{
  "d_model": 192,
  "head_dim": 32,
  "activation": "squared_relu",
  "attn_scale": 0.177,
  "parallel_block": false,
  "optimizer": "muon_variant",
  "lr_mult_up": 0.865,
  "lr_mult_down": 3.0,
  "lr_head": 0.00398,
  "warmup_steps": 200,
  "decay_fraction": 0.938,
  "decay_shape": "linear",
  "batch_tokens": 8192,
  "steps": 11111,
  "dataset": "wikipedia_en"
}
MLP neurons of a small language model. Each row is named by its layer, matrix (up: input weights; down: output weights) and neuron, and shows model dimensions 48-175. Each number is 200 + 30 x the weight over its row's rms, rounded and kept within 0 to 999.
Before each neuron's rows, "fires before" lists the tokens most often just after its 100 highest values on Wikipedia text that the model never trained on; "fires on" lists the tokens most often at its 100 highest values on Wikipedia text that the model never trained on. A number after a token or word is its count.

fires before: "b" 19, "19" 9, "\n\n" 8, " is" 7, "18" 6, "A" 5
fires on: " (" 63, ")" 12, "er" 5, ";" 4
L3.up261,167,171,185,247,176,217,199,174,221,210,184,191,254,163,223,187,150,198,207,201,210,229,204,244,233,234,184,189,162,211,170,160,199,259,175,209,223,236,212,209,245,152,154,215,232,188,225,216,210,185,236,217,173,234,159,156,195,170,227,168,202,174,196,205,197,132,172,206,223,228,263,209,232,165,197,233,217,199,232,199,179,176,203,219,236,223,189,203,208,192,215,229,197,221,212,215,201,211,176,165,178,168,205,202,156,212,202,213,165,204,265,184,236,235,214,168,215,215,221,170,204,217,255,213,161,174,212,196
L3.down261,147,165,177,164,218,257,185,172,271,207,237,175,210,195,207,223,202,225,196,185,200,223,198,206,172,166,164,206,199,243,161,223,189,264,215,219,192,215,242,182,206,189,220,226,211,208,187,191,172,232,145,227,226,185,158,219,223,134,185,224,187,160,191,232,220,195,178,145,179,241,222,189,136,178,224,215,222,242,180,235,197,219,213,207,206,245,190,180,225,234,181,235,257,155,195,148,263,199,192,220,196,198,182,178,129,205,208,197,202,156,188,230,196,218,203,170,206,263,160,244,269,195,231,136,195,207,120,190

fires before: "p" 32, "t" 19, "amp" 8, "per" 4
fires on: " ex" 81, "ter" 14, "x" 4
L2.up278,193,221,186,204,204,156,238,162,218,173,174,258,201,148,213,166,229,210,241,258,182,236,268,217,222,225,202,203,180,185,217,232,178,205,211,167,201,154,203,148,210,232,216,188,188,130,165,170,215,202,171,185,246,218,199,161,270,233,268,165,169,187,180,156,182,240,248,195,243,200,158,234,218,209,221,171,211,195,174,220,220,211,150,209,195,142,205,208,165,168,203,194,154,203,153,219,168,191,162,249,181,174,189,235,205,163,221,174,243,211,215,259,172,194,222,263,197,162,239,204,210,218,245,217,207,237,264,212
L2.down278,158,253,207,197,232,229,201,228,212,275,212,162,182,186,192,167,161,223,211,170,191,155,189,181,264,248,222,147,212,234,201,241,239,211,255,210,157,202,216,147,219,220,188,216,169,144,239,175,189,212,215,149,190,198,200,193,151,203,202,202,154,201,147,200,182,179,131,261,184,241,200,166,211,180,220,206,227,202,152,181,212,264,211,257,198,240,226,202,247,210,230,156,153,232,136,187,199,194,191,210,237,244,237,177,243,197,205,203,265,209,164,236,180,179,168,172,186,178,165,146,196,214,215,203,189,260,178,231

fires before: "i" 18, " as" 14, "k" 7, "ol" 6, "ri" 5
fires on: "ar" 32, "v" 22, "ch" 19, "oc" 4, "c" 4
L3.up24,165,217,174,198,195,167,215,160,159,230,174,208,164,190,195,166,188,219,268,190,226,188,207,171,214,204,199,197,199,217,201,273,190,154,226,225,222,179,201,162,203,186,225,169,191,173,165,201,182,204,156,201,227,189,283,214,249,199,223,249,217,240,198,231,191,178,253,223,184,194,176,217,212,188,201,198,232,275,212,199,90,210,172,215,184,207,198,269,228,224,178,191,158,235,188,207,113,192,186,189,182,176,219,225,224,239,217,209,210,188,232,208,169,195,225,202,247,207,167,190,195,188,181,196,177,230,228,162
L3.down24,209,210,231,210,165,182,203,168,181,218,210,167,230,208,200,185,206,191,198,232,224,144,232,220,206,232,240,269,210,217,189,268,197,192,199,143,223,277,206,181,263,202,187,225,164,212,185,167,166,172,184,206,173,227,202,108,239,161,208,248,216,230,243,168,193,178,183,174,191,185,250,201,205,213,274,240,188,162,221,190,150,174,161,223,219,258,195,244,194,192,178,150,206,179,202,216,199,168,166,223,231,232,213,175,180,220,211,212,160,172,221,206,139,183,197,158,157,157,172,191,210,152,172,179,251,197,184,212

fires before: "ct" 24, " to" 15, "t" 12, "ment" 5
fires on: "ire" 51, "ue" 13, "ric" 12, "it" 8, "\n\n" 7
L2.up334,191,211,199,210,227,171,195,206,216,194,165,152,207,189,189,211,250,232,236,228,201,242,166,244,191,185,200,209,196,182,240,229,152,164,196,183,211,190,185,223,227,141,193,129,202,168,165,179,183,172,200,158,167,189,191,146,221,220,230,226,184,211,179,233,192,241,221,192,201,195,243,224,229,192,181,185,153,274,189,171,237,167,186,180,280,190,189,231,186,126,194,150,219,231,224,181,190,205,196,189,237,257,216,198,195,195,155,211,158,221,187,234,209,243,206,179,207,207,183,254,224,225,150,185,205,219,198,204
L2.down334,193,199,170,222,226,162,176,221,184,220,187,213,174,212,172,219,196,254,188,212,185,115,210,224,185,138,185,223,212,216,193,213,172,175,208,152,210,211,190,232,170,189,183,193,197,170,175,170,200,166,241,213,209,234,130,154,196,255,211,185,175,197,213,174,201,194,197,190,220,199,204,223,205,195,249,134,207,235,221,209,210,231,208,248,186,244,245,186,179,180,145,160,206,184,212,161,222,219,233,188,150,219,240,225,156,196,198,244,217,255,165,187,199,247,221,195,228,245,159,213,212,213,214,199,203,234,194,214

fires before: "s" 24, "h" 13, "n" 5, " C" 4, "gh" 4, "a" 4
fires on: "s" 27, "ap" 11, "and" 9, "at" 8, "u" 8, "ear" 6
L3.up616,247,194,202,213,261,211,185,196,243,236,210,252,190,208,197,128,181,200,182,219,264,186,257,228,271,177,157,195,226,228,209,216,221,181,192,244,130,167,187,168,227,173,169,194,221,201,187,137,175,178,194,165,231,220,189,152,212,221,231,180,188,164,233,248,181,187,210,158,188,183,213,232,206,196,161,202,199,221,260,180,194,158,201,226,231,207,224,210,212,201,179,148,200,200,171,186,219,205,216,169,177,202,205,225,243,172,258,197,213,189,176,265,233,229,223,209,188,193,207,180,193,219,205,222,189,127,259,178
L3.down616,208,213,214,202,194,232,199,222,216,207,208,181,225,185,193,164,211,161,178,207,208,265,213,151,177,189,221,279,223,208,196,201,190,243,261,137,148,187,230,188,148,226,240,179,229,253,221,168,221,169,246,164,191,200,224,235,218,217,232,210,190,193,170,197,235,217,201,244,202,179,207,211,184,228,235,185,200,216,180,241,195,155,239,224,223,200,259,221,208,176,213,224,168,211,134,234,227,189,188,208,207,162,211,156,255,199,204,192,205,205,191,179,151,223,149,202,198,151,166,138,158,170,186,212,188,155,228,159

fires before: "e" 27, "ed" 16, "es" 7
fires on: "od" 45, "all" 23, "os" 5, "as" 5, "t" 4, "n" 4
L2.up86,201,177,193,242,207,208,183,196,238,215,226,257,222,203,243,244,209,214,183,227,200,143,229,184,203,225,119,172,224,190,195,225,214,208,232,198,161,230,207,147,192,173,187,175,213,176,175,202,203,206,159,217,207,188,172,201,243,221,212,189,210,264,173,231,220,231,177,142,192,170,185,221,236,189,268,270,182,242,197,209,217,183,159,209,194,191,259,204,222,237,174,177,167,221,148,217,195,204,221,159,217,200,216,223,137,186,184,210,198,195,185,205,155,194,183,213,120,219,185,253,239,152,190,233,197,197,198,221
L2.down86,235,142,198,207,156,180,149,182,172,164,205,194,178,214,254,214,210,192,144,175,217,215,216,229,205,207,223,212,200,182,195,166,220,200,169,206,172,243,204,184,201,198,221,184,198,205,208,233,163,189,213,147,223,256,187,212,182,140,198,166,266,163,196,205,234,203,238,152,232,234,277,215,120,204,170,249,197,178,220,184,225,180,248,217,260,209,165,150,214,222,160,199,210,156,210,217,155,251,262,236,182,206,179,177,177,160,251,195,202,165,214,225,166,205,148,212,179,234,196,195,194,176,157,161,208,196,205,153

fires before: "ain" 15, "ion" 12, "ul" 9, "ay" 8, "est" 6
fires on: "g" 32, "w" 30, "m" 29, "al" 6
L2.up588,206,208,213,232,253,145,255,187,178,195,161,198,170,215,233,164,177,196,189,216,213,244,191,197,211,205,177,163,214,214,199,227,261,170,224,152,166,235,236,234,231,222,230,180,210,214,199,184,234,178,153,151,217,184,171,174,182,188,207,242,240,194,183,189,212,220,196,232,203,229,175,223,170,189,157,162,171,210,176,199,213,145,188,205,263,128,180,259,183,212,193,209,248,192,244,214,218,265,154,231,184,209,225,174,164,240,199,217,216,196,232,195,188,160,237,184,181,192,223,149,188,167,271,219,169,170,246,165
L2.down588,168,202,219,195,159,199,242,239,203,218,197,209,223,188,135,205,155,259,163,211,148,241,194,190,207,174,213,190,164,197,174,217,260,177,240,166,229,174,189,144,242,203,217,188,183,219,202,181,160,203,218,212,192,205,204,248,238,181,198,220,170,163,170,280,225,164,198,191,188,154,175,178,190,192,147,199,264,199,200,190,240,238,191,200,208,199,147,249,225,236,209,223,236,195,198,176,183,155,199,142,187,193,156,168,251,225,235,220,235,192,201,210,181,147,175,181,236,212,265,205,198,173,233,204,203,183,264,233

fires before: "ame" 15, "ew" 13, "ational" 11, "e" 10, "um" 10
fires on: " n" 100
L2.up579,205,175,223,213,204,158,219,182,177,262,184,236,218,156,204,155,199,219,210,190,146,189,291,171,198,201,219,163,213,195,190,218,198,216,183,187,190,168,164,183,198,196,216,251,203,191,223,248,220,223,220,217,199,194,203,214,183,161,265,212,285,177,187,205,207,210,255,184,209,192,254,267,190,204,181,254,141,133,185,170,213,166,141,252,207,153,188,194,192,200,220,197,179,202,193,241,171,191,171,200,140,189,212,259,171,245,196,176,172,165,227,185,150,171,179,165,177,153,204,193,233,147,153,206,223,174,253,232
L2.down579,235,249,185,196,170,182,171,202,200,206,203,215,194,151,251,196,236,206,184,158,142,160,181,205,175,192,236,208,224,167,153,204,231,169,263,250,227,187,200,174,199,192,233,228,227,216,198,192,222,146,160,224,197,177,238,181,202,189,171,194,204,133,226,160,171,176,242,175,236,213,158,215,137,145,195,247,186,185,220,188,214,199,170,201,254,218,176,191,214,230,209,159,258,192,195,204,173,189,275,201,194,231,169,204,221,215,200,181,239,178,136,227,210,217,165,170,225,199,188,186,163,203,203,222,220,214,193,162